config.toml
num_attention_heads = 8
norm_eps = 1e-05
bias = "all"
init_std_up = 0.0206
max_grad_norm = 2.0
warmup_steps = 224
decay_fraction = 0.58
train_tokens = 739200000
max_steps = 5640
MLP neurons of a small language model. Each row is named by its layer, matrix (up: input weights) and neuron, and shows model dimensions 170-340. Each number is 128 + 32 x the weight over its row's rms, rounded and kept within 0 to 255. Numbers have three digits each.
A block is one neuron, or neurons of one layer that tend to fire together. Before each block is what it responds to, as a language model described it from the Wikipedia text at the highest values.

The word and joining two items, especially after a long proper name or noun phrase, such as "Birmingham Post and", "School and", "Westerholm and".
L8.up571:151129128093201140172145129122143151104129129112096102197124141095128108178150100179124113142155130111145111107156138099096125163115111123150084097145179135115117131105110139158149075102078101113127147114184104099122149212152117165104143169149113001180115118133130108161101111110218127146114127135107146161094182117129150123184127080118112187123186209121118129155101120170175081118117131124127097119132098096129117083104138078127078228128170135147163114106147129157091148162114167140142164120106065109130107161154
L8.up1086:131160156106123100174124130100114148113124127124126117149162146128148153143132150181099103103170167095148132115146128167140201140178151113072111091103095153121145131153115152126139144098149154180113136084100121108153154154142158151123131106144114107114066144161152122105134145135159160104125137159085148182090143125118142104117123125150124081182076160126120122107115145136127122130145152132185105101125118144209142193084107205124075183111112155106129120084134127102132126123112100187180115099086125084104114122058
L8.up1431:173149095146182140111136101132155132123124169159096119131154115108130123165164142123137065099114130148108134126206100240060135073079106048165070135086103116112129104143162099113105147131100091164167144112129082134117224173146122062148124154115189044107102138152126132137113113119122161133158136141123176152138139104104134189151065110122095103174122141105126081090141150189178121114129094145128146136134054074081128116140186136133100155084164139125141159101139140154146163142144137100147140144119099166177139142110
L8.up1515:194153104077125160117088135062121168114144135131108155171120128102161135186073119188096092098144160099105134179157141149109111109119137066084122137169118140077141139114085115152158081176121125127121140164097070118146145167169145103097149151121102143128128141157138146192156146154128157141121121151117127125063151132096170153156113098158148172148160113114098164113100135143135120121126149108129124117144154143104083073078123142160116167138150139097163079137161160182117171148164151132145162096123131075123120094110

The first word after an article's subject name or its parenthetical in opening definitions, such as is, also known, born.
L5.up610:093115099076103161072148111132110117163184142113085188136134156133081125114123101102109197129149106132142124124135113124162102125170129094155094131108103113119133157139083096079108146119119069143156140120083167076216119138086112122071106151072089130140148136085179093093154153144129110099115099117104149150157167180132128144084091124124141138133148215199127144132130134120157100120121160135080138131118160139074115132165132098126117172152162110177104120172115139149125119139121201136060114066156121082223121202128
L5.up628:065112095092100045126129111149082080158146133140083133095181161119065125148132202140158143132130113066136112106108156132139119109166152094131073152225139128091130128157115151156120137083139141128158149108147159111194123138132116142111173169105132133201122142067134103150100105072135145124146089075097161166118116121121118191168083115068094068130108180153128079174118176082125188116135108110114156104188169103116136107157168087100107178178177109171117168106167146123125139125134188107142093094080154199181095088184
L5.up745:102123156058161116141106135104103146138090093137082167149118152137101098049119161129184162152139059155140096121163158141085108074208154114115101143087114097120101114118183108070157147100149101155105117156149155128146061096115151132079142135149141093087122118139150140137157101113157163139184118149131117131140210151133161100138118087167124141208142164151108157099111098160155184161110202160110123163120160120167072100089118125110124160143091177139129142118139109137145078137080122093117167117122131110156095145119
L5.up1380:111105155074111036127143083113124117110138116187064132131164131065166137121139159137213193169126072124133146113068141069141099114088143051122094148159164110132115126106128150118107160135141121137158130146115091130150110070131094123123122143152102141159182103089128076121117083114178139209169126117093134172139121135110082146115130089103140069151166154154121155097110120112213125135117168104123169144165159088122082177151108146143131155169115147135117158138115141114109094108121200138097113117134139100134126166139

Short fragments of words split into several tokens, often the first or a middle piece, in any kind of text, e.g. ar(ising), or(bit), mar-ath-on, br-av-ely.
L8.up500:104152123151126128086149164129148166181133159114123156094169055159125088155120107187115169132113132137228131148139119152179074097183084127141154133110106091135133135130115140111129078121094116234112107129093132176226172140118116151089163098131123164134119161157137143070078111119179034090148146124117128145099129119129118120140115130127094124110161115106169144147104150131148194122150102085118142128148197120169146123070104090107104170114110157126090094103119142100146148086067159137147035104100151114108126169120
L8.up778:136152050125132064123089100135101161191086105114127113162175110168057058155117088145142154105146175068163136109122141148081130106166064123117118130112003161086110084166124117131132131115086159200110152115126151130188154177106103168109104136034147143115160132144138126158085165089133076135158172126157131110043211113113090109101156096105137132095114141098139144162105166177146164147125118104122138132143092107181056143118114164112152111118161128087123105139111099098075102155107117157129061097096146167117221125087
L8.up1002:155111118098093088100084063110112160122128161098123118080197113150113101172095095174090213099139089121129132141155132157138117085105093094100116130122166109154133137139156131163100098124092152151172084135093085149137151160142124174127114121157135123107131161158128118145103126121131062106086137127071177141115124152127098119126119126150115201155167107219127150076067125141131127141163131125125179151073139131207132106109159152094116156127135192060146121119150190108179093069106122129094174112107099078097107199128
L8.up1388:185128087155146097113132096046118122179179130117076166107169074125110124082111145160129127143132170092166052123110148139131150081119135125105123165104085139179097132118086117082133163123081131138106094134082177107144210098163143118138155096119195145146128139123115108110143163170125102102108175115102095167140186126128213138132116117081128130152118122180109099114082120063139118159116154088149159123187207127130101135075195084091119165116131127133134183088142190112174119132114133183149075138139157136161053128177

The word that begins the predicate right after a subject and its verb (is/was), such as not, a, also, one, or was itself.
L8.up764:115079100122125116138151087123124175072100102131116160157132152099063146124123142141080180109149164107151100121135154119133165151132117135124102086133082110151158075213119145130133145133097135157141104102152114146114188137106123163155093175173166113096096172159177105121140098138152110158129152115115100121077113121099130094159108120118084073134096073156123121183053111185135087123125095164101124125191077175194134096096109157155144140085100142111097099073085137095091118118091099172194117123119085151163108080076
L8.up1293:084153144090129157108182136090164099128131110073073128160129110084119103116127132083102126146187162184163186205125085144118168172087090144122143136129069112137145079153125177108094162062106095096123140090137164138106165151114146091124122106201146147110184162106180111089134135058107128175130140164105109171055157148115129119140084101117094074122065178062120105069152155149098158172142136107189132140081144126110171086120104128087135132147107165117141167106083109102056102139094131157091098212100153112147094182144
L8.up1571:092099126082091143125109139083100121082100176133094082144142085105195140116128129099109199121138146137113103128080105141122172175130154123143108127152169141200166089187127192070125133120095106153126096092127058098098179120101156076150080121113145137118162151110158130063118110126122088145141161150148117171106109124097070108144120110073115066159109159150142161203107179116118106148129136125148150094142125151169134158115099165083198171114156149139157149121102127111099088098099101164194075142100103128118110111076
L8.up1664:172130121103145134088108082152083109068115182146110212134144103065067105096090115103163147129111166115095112108140101133098072079159120106082157148122119167100135090183112098065137133070139134154075142146169119182118174149142161152166146110165173117116081142129106118096216079146125109142128149102080127110151154159078092161117164112111094106131102140111152092070148143099116114104154133171120148105131133125066110149152092145144143111109074187150101162145112156123091147160112171063111119148181110128150116151097

The first word of a predicate right after is, was, were or be, often a passive participle, adjective, preposition or a, e.g. was written, is in, is always.
L8.up182:143119095140219140141132108146157175122138098091141160162197088128118118096135095191163114100155188138144099151102118146072156150122077121113125104142136110112135120170170153171086108187129179141105128129071091159109171163146200104144133153129098152086115158162119056115091092082142139091137151115098138116137163160111132141160130114153108152178089147112171043101097142180109185119145103152160118144123104146145084138170109154160113170149160117056093134125125192142174114130127060181218152181054154115096095150102
L8.up412:071111112134099112128123147089104132143126143108113139119156073108110127099087095137140147125153154113163085128080143067064110162153082146167118134123103136165121134144038221148169150109136081167082096104121145119148131176162090194120094128105149136051137130152128104114077137129153157125187142122151094125131097142127186202136173088092120171165141158171125106131082100098169100085111178108126127151175191131089091172091161094141212113093147084112133085126068101108104215074092139143142119104183125191125113064144
L8.up805:101087094064154096129110130111030113131106139138089097190118082119151049121102188089132128104145195099125122152172113126098153181165092173142140191181155092144130102101144196075140132097139135130094072100148165106101168145087137123198115126127140139086210166176165126165147109031097101102149123132124119072139158118154144123125179100096089124110141127077133120133128157185135168141097127122136146103104142103103179108157123120156139136122169137129144158126078186113118115157095064122079147172105132212136112062171
L8.up986:104159131092182147190134154129114135102083105097158152168198139187094150118111184118136172115104160133118105206098142086108087247143115157118101103107110179167149152167079136101129105079160148184115073148096139121143176156085126145125092094109094132115150093132099133146141078064196146124124126119098133134159139151112205136193116129116074122185108183083118096137130194185136074124125119132108093147126127110124181077125080137118145100128128139122140129088131141079138168082101101141157102159079181070141103127132

Adverbs or function words right after was/is and before a participle or verb, such as initially, originally, not; also "It's" apostrophes and mid-name pieces.
L8.up97:136136078101134111138053114163113116104203134102099133129132103125198153126121129149147156151178148116062144115144138158118125125127134159156147147133129118159134136120116082062111105164144121164085115143118158080150147172093104125139119139135117152096181128130108103146132062056128151124137140077158120136119106165082142172224123093123134165125110172161098116141143137096056142135137124093122113133165082203084093136151160137178149093137165142139144076177129087100107113098101105036097092160115120147113138085127
L8.up422:132129151112132132141180104137127152172084114127165107182136123131112091156112188151145074086164168086107089171121118139158112155082109122114137144132098098097121116093063112116146128131127137136151107147129112119110166154128137089140091150050144063044162161141151070186140124109079138132093135126081158199090138139096112112156187113078132176106131162085133116114103147167158126177110119074098097127105095101144128109160156161123150134111073143058102110160130055129065136144133154136178048181203139120117127116083
L8.up424:163135080094152108162083100038117142098142100143116104131159091130106099127181106187162137142113147076115086173125174108121129113102141086193077145146150124196148121174100130134151125093137132126001127090093161110151165175068183148152087165081159179106169162146228050102105100120125092096110108097134110143098146147139113100163197067114094144142094133075110158153081119143101182178106078088152043119081138132116179101164110099155113141107145147120157148187090140123126137160106148102159081152128149144116122120097
L8.up1983:139194157130207128182062072153109135171103083171119132157186093139126105136071114146151130190140163149104135110193135099158139104175070134113126086089150091134121154137118124179121108110108116190160083153117163106169069127162207143118066101078141134049118125105163128132131097115111074152129097067112130144188162141138150102178104116104075153156140094053149184138119132072147174131121130143126146143204138085118096164102148093122069143093158143082081134118094116089128186172118202148090128088133087134119152063087

The apostrophe in possessive 's right after a noun or name, as in ship's, Women's, Madonna's; sometimes closing quotes or prepositions.
L8.up1031:084106067095169120146165129121100085109124133099125146121077123116175087172059179090134116095148096112112162157059118157121118047196144085166091150209152193137152132121100144125120098188129097080129132152109194107151148110138101131066123125067137179086188093168198091140120167109083139143152135086143114103154141121143178107128116129175133119124150148089067144137090131107197142146087101123139167187175151151125163114068114125114132162160138098159141119130162161135121157110127147141092174098133150171137169081146
L8.up1038:184144106141101057129112108109115118144089156166086164153070093080150083153126148134100164157152168069119141153152172141156089095052118111138061154132082156087145189146131174117135149196080108096139173159147181185179126127104159105128117162087216119174199159089156067100127134145138119154142161115118204108118153124085131165119114117142132116093093137142115134070156196148113128179122120104121112135115149135157161092113069155135156150156113129155183105124128109151078124112090125148115156126156168107132173108107
L8.up1254:212137159123129095165137109125128113109160155142147193105096139087160118167143175118123180178172142075144128146155128122117059098153123111098069157135150148079109177193156059111138128146082129123169135140167143144112144094146135087132114115097123100141136150135165061152098165128096131159118093115072194173142175142112147141115088125149091131141191095149131097124157092129169191149139154140113222173145151139154126122155112116159115175095145148138081156155129113150108122141137130108079139127140183103151148104112
L8.up1534:183102110054153127111121108164126150074161102090152149116126117137191119090129167084110139122158172090112165117128122153147155124119076097084131111144125089128121138171103130106123136203163156112104117074095151133101101153176141109118106197146148183146120134153188144149116133086154146114158025086116144147131091242158152204164108097139098048128114121091208125166095122129129119113133131167112126163110149155147162145123101124132087144127156145108068082173121133187077115147104062123174139079154188137197154147128

Fires on the second piece of a split word, mainly first names (Joaqu-in, Gust-av, Adri-en) and year prefixes after month names (January 201-, October 196-).
L8.up377:164124102120143161005134132139126107135052111122123111142149082146093102094125080180116149142135119099121152148093171087134110105143109153128114086123144108158143117110133158151115120117153103173154174125126085148107185154163130154171110100134113105106163151151103076106134087082174085134151195139167132123110097177132126140126121116118144123148146169107096113083096165172174139121135116114115117148130149124155119113140216140063100138166111175111102143126212075106089114152188124093198073120113073166116150107141
L8.up735:129148142165146157089102146138139107134136143141169092161175073169127063119097131155140117122123124086153144109139177157164113105119113173114094101092089158121112115137150095155116167112130123158078132098173041093161190108093108170087121128175189128112180147055121109092119111127088094167180149078143115133144175167139130170164076117101118130183182122164061112198067121150140140119132158071079126138125092180160136072147185076158183136165157132117087093165173103100134147092118124129161077117104125118136163117120
L8.up795:122073103098169156108130139159141119177128069133062126165148110155126065099140121158175178147148104083159174117100176116137128123122135138117141109128148126126123222117141110091143094139156053126075137115080113127147086128126118156123111124131164179113128181111143115163149157092129171165172178134148096149168144151107124147125138121109133130182171158128126134109170109107148193121115183056087122147108093099109102098083173161094153149126135074167177100147117125090158090057144154051086108057121155117135148155108
L8.up2037:121125164076100108071129139155109202172162160126113167188149096089196074092087113129153174101122134083086113134171159090178116135146122139103128155136117100163123187140150180139158095185107097102108143134094129111128126094122149127130145123094147170062152149125155112132126137126125120182155141092159131129121142146063148101133119126170116111112187125145127156146145098148153170126143179129105131142125111160184162072148178147132156178118087134121098152176139117086142074080101166106158155081140156078081132106118

The conjunction "and" before the last item of a list, strongest in census percentage runs ("and 28.6% were"), also lists of names, institutions, occupations.
L5.up228:095184109137137151089158094109079152138129129091125109088123093126083096128062115201130144097181163114135089112100127125093145166110112158153108117144112124211135168118171113142069078148094121182085171113109134136126150107119148140086133109118095130137133148068128144101126072053129101168134175117112077144097175144131146146161101156132067146128181115121117123105129141075177094123162137122124127177210158103117177077091126143054100116129135107095217108047157106162131118132120130138166128103051120135123129141111
L5.up1078:083113155101120069110148112137108097115142169117128192110123164107197094113110110126124122140142176133142139184134146112143113105109129098136083045156137200117114126071103145127166106073129143111113156086079186130129104181104157124121177186088087084111249124118191133132130116167183093161181089124121139205105171167092129188140115108151116061186173143144063183148112114133214130104129170058129100084103123147133063131122090192119141201198101185131121075092130118144140109115149099107158099093067098110175165155119
L5.up1248:064166129102111130149111084079166090127112123113128166104175099058162158081127087126157163114124102143107141154132168151102109104150056124203083082137119123120100136172024170160107165052139140169106088142086080078201114100161126094125109199087131070124128106128130115127127097133114192150138120113085108117112102135081152117137145122049127140165140160119100108129097115111155145116117161095130151114164092105116123121180175121115186132132133128112128044146131161164115100139141090061133133120149107081183181112121
L5.up1675:092103066120092113119141136070123114079216160123145142156134162085142096125096096141123132130136158039116162168105180094131124103077104098186076154189080134147108141179159138085134169148163106111135105091150155126146149128135137103074098214139129064143164081114126140135157090127119131114185136125123127157099110124147131167166077112067125078141095171163103136161046077138122103150118124083093115113170210067071168144116149102095144162142123119150131110155122140118109130123048116107135168138118126102146103122171

Mostly "or", as a conjunction (65 years of age or older, cucumber or luffa) or a word piece (Tudor, receptor), plus "and" and line-start list dashes.
L3.up1170:110152109079159122107124087089100109093135087168096124119138091103124079145091152134172149125150108132144112160137148110131125136105093041147121113141082106134160140119157129127096101146142065117133090187133131117169134140159125141074111161088165135085176116059150071138099132070165125176204176100066102124137149136087162190160115090115109131171181174147187081128100096146152146177146183078086164138161130083106090125140165132090086185110155186128116144131184093133122131092089201139132125097175132148133171087078

Final word-piece of a person's surname, mostly inside tables, lists or credits, such as Hoff-man, McD-ill, Hutch-inson, Robertson.
L5.up1614:125146117099124137149133139145159095178180123167109149108180133107196160090125167068127136121137068156075193120164120074132097139131093115078083156157136131164133117135118114103121075184162122129111140133109111103114093123119124150133133181063104177136154128146092144105088122084136093104139145142100105129128191114119138107176053139157122098149126131119186111120116122122184213131156211084135180111104126108140116106145169124061140173157151163157148121165198155079134143096144173083098192082120148115203196126118
L5.up1659:133126132114201095212150173130160155122153136105127121169119144145174176077126100166182080147136053107118147112137127026121117102089090084124073096158153124172107142115136105123151090105184121097142169124133097117160108053103133068087147190126124155134135122166137127133044136068118182149193133135125154151161165124111139187170104128117141184079133141129166154110163109097148183124118174089093148122102054116153145146170238137133153105140197093144133134110146124086102129126140153021116164108123163124208230080120
L5.up1725:162160097086111162101109189122126168119162145153155137139129113112148122113103071093153136124175075129117152093133156100144082139110083114140123100185142152170124203093223117143098050109202086087132121136054098156163120122076116089103134183060089177188129106148146170172122121111128146121151084085136133104195164157166125131179143121124140157148165145109129084095116087082119145115125147109099191142113129082176089126192206123021134136149175113100146135106165138092134137119145128054129097084113154136154156068121
L5.up1932:149112132111117087072209116118158146116166171135154135106138106128143090130139170119167132143152098042152131135151147080230132191122119127074048088142160202162115156122110115122102117168145097102094094191125085157201079219205118130075101165120092109130183102036134142221064057111149134160180164114162158158141166163124113123158105117114131140148174152063149081146117120074119142121102168058112148144079140123120126151171135118141091169137135172068132078194154168097136101110123090115143122074124164136078166136123

Number tokens inside prose, mostly digit chunks of quantities, years, dates and model names, such as 200 eggs, 198|7, CD200; occasionally closing parentheses.
L3.up1383:109124171137158127111203090137122104153111115149130103154102117126130101104123143109143116112127128106161135122136134071069135096108124076117149077120107085133135115151153164105162160064068093137151139122196128156138173124139125157164063135136146161124117251118161095124134120093162117151117125191061066158104153089123150147092154114082117114120124185132153145154137087136145119162131111138089174132178147116094101048167213120102067125059190178125151045126132126109130170098142149103183144148150187107132147174162

Month names and year-prefix digits in sentence-opening dates after In or On, such as On 17 December, In June 2018, In 196(3).
L5.up114:127152114116107129113176108141093103091103111126134090111125107157100098146092095099115115146123079145175105093166131149139103115143182153171147191147130114097129133097180170161089167185069102152151119186126163098142181155122139221152114105123116189113126190126118101089102148119159132129125152113132071107095187120093156095127123129164162135120134179106136084055148083189113174187145140150146130200142118030109152087097136106142137152095134169137168114065136091101176059130114144090102095127164186187120113144126
L5.up694:077150106121140101155105133129123136144137125171076151113132106096106106075129126170171136133158128081177140145134101133090132087143070102154053087108110125130126148155104101102116036136140085122134112185137118109159167109152124123068136165146149141092147155148150098119044116091154139129139101114092149096159156133148143157196083094130112120167143163121154140161092107106089141174118197064065142106091136082135105137101138102098097198107138159087115142136109178151083163098137146060163066096129113136161156097102
L5.up1071:117163100111155079126187147106081191087125098150103159190106103168062167085109120120141103117152124093148154161106128132164180109062115119156165164147088040117139138135139150057147136196062139145184166137155099116120169162157175211141137173108119192144176149162156114130152144070102083132151138089106129113112145146097065106132106126120129144115107166035097169177144129143129151119124135050140092107137091103119121097132155116128149159173153125122107133081109128153112093134152185106155090140084166205182160150108
L5.up1635:203123131123187099158112155160119167097135122173151128134154049117076103091133154180140139105098175121169043091127134141115143126117165071106123150146114069113125138120168052111163102115129125130204123153113084084117198162206138150150040116178149142122100129188127106113118114097070081142097177126091161096187151112103107056164157131138096129153137093094171100131132086145111134135128122167117129078175113131126145139130129132120146111089122144142154139052135155153119150142197187113092070086076102119123183128117

Past-tense and past-participle verbs ending in -ed (or irregular), often passive after was/been, followed by by/in/the, e.g. presented, found, built.
L3.up1216:084146174143143089130131102068097216109138107147044139127119078115150088072076157161141182136081126155175161183157106132106111139062108136159134130138073155203139125132170120107102160148126131140116088114079170173154167123111137064112077159153071151136111143149133112105074055116111121131158162181087132077111095123069113146216148106090122175145111169187179116149130148099145161113080129192153116139160170121099100106211130132151093073099111179123111146158155173115131082163075097106081140130084101198090097090088

Short word-internal fragments, often vowel plus consonant, inside mostly foreign or rare names and words, e.g. Manjars-umb-hekar, Vuk-č-ević, Amazonom-ach-y.
L3.up49:158076117164196088081131098146104134097116078140068146148206145196151084106150131131172153117137122139174149153138172124083121113126103127129102089057095110086104138100105132161126110114170135144078123142111198133168135057202119131047125133117163095101143131102124107100120171143148111134161064130124068118087150146140104115155056102124098170141102144104128115166067128139183136183130160114144159108231120167125040132142153131101124139128154109111112107106152090100083146158152095157169139096166124100156125092079

Strongest on the % column header after Votes in election-result tables; weaker on other header cells (Draw, Receiving), and on a/an/no after verbs or prepositions (received a, with a).
L8.up616:117096112089137180065136090084121190057188118127131181097149118136111173111112107191102121157173186132164183111124224101110127113113162081209150130161155142146126110102110143140095155128105129103202050140121177095155121177145117111130086142090115105112153134137146082113118085132125118132129079159116121091144121085102143104129062133125088138092096120156097131098106131219146206130136126150137085168135143158100155080106097157121151172100200130083135114139152106122064163153113101171102178124091093121123108155122
L8.up727:153130126105195101155122129098118241141147138154126210093110116070186112073122128134167060094142125135144151109159149100105115113121125148165142094140118153118133113127180184148099160082132093143151134099142136121104155128137190168155095139163115168172166102198145027090145116130110107188161135140114112178130162132092162179196083127128105163107096142185090197077128093115112104176149189133077120140228137075128130150136125115109131177122204120097154123116162115151134168035142137096107113131146116139188150154173
L8.up916:185110138108165189163144126089083140131074147120149161175118090127109111119105144156127127167143174161152112101164153125075114141092098139107121096173075075131126206166117127159134086124041117110134075089166126095111178172117169162118191133101133100120189157092101077109145122051207152123121218077082134152094129149128148183176160131179121121152146207091104095131095111132135112148135160109077122145190137075137154158125163112106069127081167173085152176133123101133116099124138098138163100149108097192163196177161
L8.up948:154179138133122130133101198093112126102099142114143132110147082147075135118101141103118138071122094095140183115169104189135106149116151100163114125124088147161130091100147182141166116150063135132135099098099115141103172151138142128174094129141151168121165162132211058100130058084160157103074176107143155180091125116166129138187131117163082115158112165115109145073080141186113187121136108126132091128173195158126107118150102154129113108122155164069130172064182117135108107107150136145150063139103041130141188123104

Fires on fragments inside multi-token words, such as en in been, happening and listeners, or ak in awakened, plus colons and semicolons opening lists or explanations.
L5.up570:140128077111136083197159153129136154126098139175121140090055072139137106091155128188103106151137187102219141143138104082128152127149172109037064174151129152153133150148152121144160122141116152104185109113153136178113142222143149147179063163151171150159170123116171109118080108176156047115135148098084156196081160141079074132174160107150105113140071131157161202127131143094122167140131144089137090073110083085189168117111122122141107120123135175116114099123094107103129144127112181123143047118049148099115215113059
L5.up672:106136117097106138122139153113119163143116078138123134117137095150151123103143095176156127121134131154199175125133134112168151100129061089112124052176134125193134125099185128102125147114077076144128066125127105090100135196124144130176071061134076168137101130147144129107126151126096124237113178154144111117163135104108139072167115123140126129153115147077134186093106113172159121086107150179146130087117139102157129099159144145097099135106146110040119106103096131103119136135113155173174078107166160124125143137084
L5.up1378:157153126116096116138162129081142182109117114114132130135156056138092132077112108147078120130111187101144151117093117129133129137087125093105122069153116105216128141146097121135121122166046131127138037107112135177093175174130185108161147127150121175180115141106119161132182138086116099155103154055153115125095113112149066094181145120136105152159078123116117100156111168220130191133122140134165134093144111131160153121110144198154074067104134177070081115119124159100130069139109124121170075057094136169082198119138
L5.up1710:092108110071122109124111081087100152110116083140167151096097121145070115115132092176113201136107173135183136143146134095066104123171085100070093069125098108203124110150109146124144159100057146152083068130124143134117152152119187117141118084139175149129123159102123147101158146097069092145111115122164105149112160147144083126129161107125115128185135122129159149170104172184165132072101096128129118093147103114186165121132138162121054089110125138157095125101085112096122124092123112160172127044142172112134170125102

The first three digits of a four-digit year (184, 198, 200) after "in", a comma, "(" or a table bar, across all eras and topics.
L3.up1839:075109174129124128106135098128117184174153081130039123119200151095071102131110170149145120111134141075176106118204159117135125122119112074124128132121101082120146132146133132151129137127100108158149097153141096132145163181138148142113094104142154153116069153147163076120106160071125077229129164125081095157086105162114086108235102131093137185128083138111150185117118164176151127148102157110094115150134099152132129115111168143095089113137166190096132106149184099187112146095105150069175128137142145156099172171109

Past participles and verbs right after be/been/to/can/have auxiliaries, like explained, marked, characterized, picked; also dashes in football score tables.
L5.up4:112122091095192098112188160066161153112058096067107113089167128093136141059087125164159176122109132142150211145177199115131104137114068131104088032110118083214138146117101180166136064147140138153134089134091098125089095112134161114134140154167175137100100142123168141122120095111122150124105158152141089130126091142111115144197160119176131160168145144138176147162100132191146148099101125077112143098176063094175129119096107183089120086165101117094113127122125142105152076036111154098174092113126064130115207105118
L5.up440:035147068140175132147129173125122172111111125120062121132179131103121124111099143197177122130154145147147158092108164104095129131134067101172115039086124140173165150115151127111128140121124114066123101164083121132124138089093185121113086146125097150106100113190183071137123084090121159130095113182120164130151075150173178098216156124107069144189134161181167114119080085124150149131120158122076124108206178136197140119118101147138102076148114057113109141093108114105109132074130155085126160115086090207137117073116
L5.up1708:064126072050186123133225139108100157088104119081124126110132120127104152069146155111089137116115116145126113096089207046111140125047086113152091126145087109177129150119133116173141171140119139088136091130156093188076179141191197123110109092172136136091125112154124107177122109089141084173133156131167143097057103142135113121199143084114112155162134154132149105111172144189160124169101121139171099114134118090116123138164111117084157104190158062125113095067128162100096101149056148103147108072083123160151131107136
L5.up1865:065105111092129104150195099123093153134094124139126132082159133062094164098088192205136170133142089159142164073178151086041152072074089143151133089149108114165147103138126110182128128121102102097223081093106154143112061120146172135155123141128154125086121082182176064117176034087134170188125144122012131119119121105152198095215178109130136130139089166120121141118077068184159111132123146167109118080165100140153103115124090138139114150085148087161122124109130108098069083097141124115121137140089083168107136052170

Adverbs, most often the -ly/-ably/-ently suffix piece, plus also, later, particularly, more, both, placed before the verb, adjective or phrase they modify, e.g. honorably, particularly useful, later replace.
L3.up1228:166123094080164149106170073081125139126110124156100132093111110133127172076142166148131158132160142138110142124118214119177120060155150107141105128143079102112141141165133156127143124130133113107116125142144151076101187102174148147105105092110169150089125093117164092134114103048165141163082130107146126091073100130074136115155154125122109072126078173076130099103140169171184167101132125110097150116103128115118105130172110183058105150141133080083121069108164148078158135092098197100151082125089126181124214120137

Mid-sentence adverbs, participles and negations that set up a fixed next word, such as known (as), prior (to), not, called, mainly, Early.
L3.up780:112103115094142108121120099105103124127084128087094099063180164128108072096117173155145186163135064171154169116112133146157113068111169130170076130163080137147097155211111164115191178162124136139065126138087176097151146079072097119151125141128192121041232079111161157135138088133150150149175117147051145078097150111106167109140144105089131141140155208117117104097117121125186121111141121148098181149119149134119088119154095184161106152151125110089176094107145125102124085094119104104088105076064084117114165192183

Apostrophes right after a name or noun, mostly possessive 's (Serbia's, women's, Jerry's), plus minute marks and pinyin separators; sometimes mid-word pieces of foreign names.
L5.up852:104115109086222149064158121125168121159187131196113112182120142081232127132104115121101184115160116086093105110146162102183115123132071165143076148101077109152124141119117078127148076141190129117130085111083152119169095071137117119124116167081144070123056124110112160136143059114156144142177120109111120154152158183177192111145077104077103111115097101144101131128078107110102136210112106070118135138083160107141121104130110105097167204123063124103139097177175160134127105077144079107099206106116169112164113181122
L5.up1031:122125121116162135045061159134138127141162111095025121167115189146186106122129189155141187139126099101155172075144124119120092117170069090120053141118149144157117182138097108113100101156179105068087179131088152115173117119123137102104131173119093165157172087141085121122117072068137204139090093161096097115102144156112121151098107125116084107122108131122139131146104102077131143140125162113124091119114118117102098189124145105109143106127076099166134082149176138062075219147141169102113117058161157170185093127116
L5.up1943:086139160101185115153106113130105048120148102124139089138163132110108134097126103115210190182123080123144138138163159159168081131133093093154086123149130122104105120147158123143134122140131096049073150114133145127198176088095107106045114146079137147123189093107192130169079121121183092117163153107145080150156164133137115140143109099091138122149123174084183146100087147122102164193090190141109118099125160057146134131153170149144141154125102133186108116178178105113173124117111139144140121100119169120120090083127
L5.up2034:140148113108128196104111085109128074159134180131064115149119155128142097099143188134147166172149101182125165145121086116106129120143064103145103147093115135117131129172128109114038181127171069126115102098169130156174146132112111083038109127090116131113178124126115159139165144080111120171158122116119155053091162139121148151081125111152145118133125142129128096104079159124182141152146174184128184196142152092121159079137152186084166221139110121176126142178165171137108135086133144125111197105155095216166154120122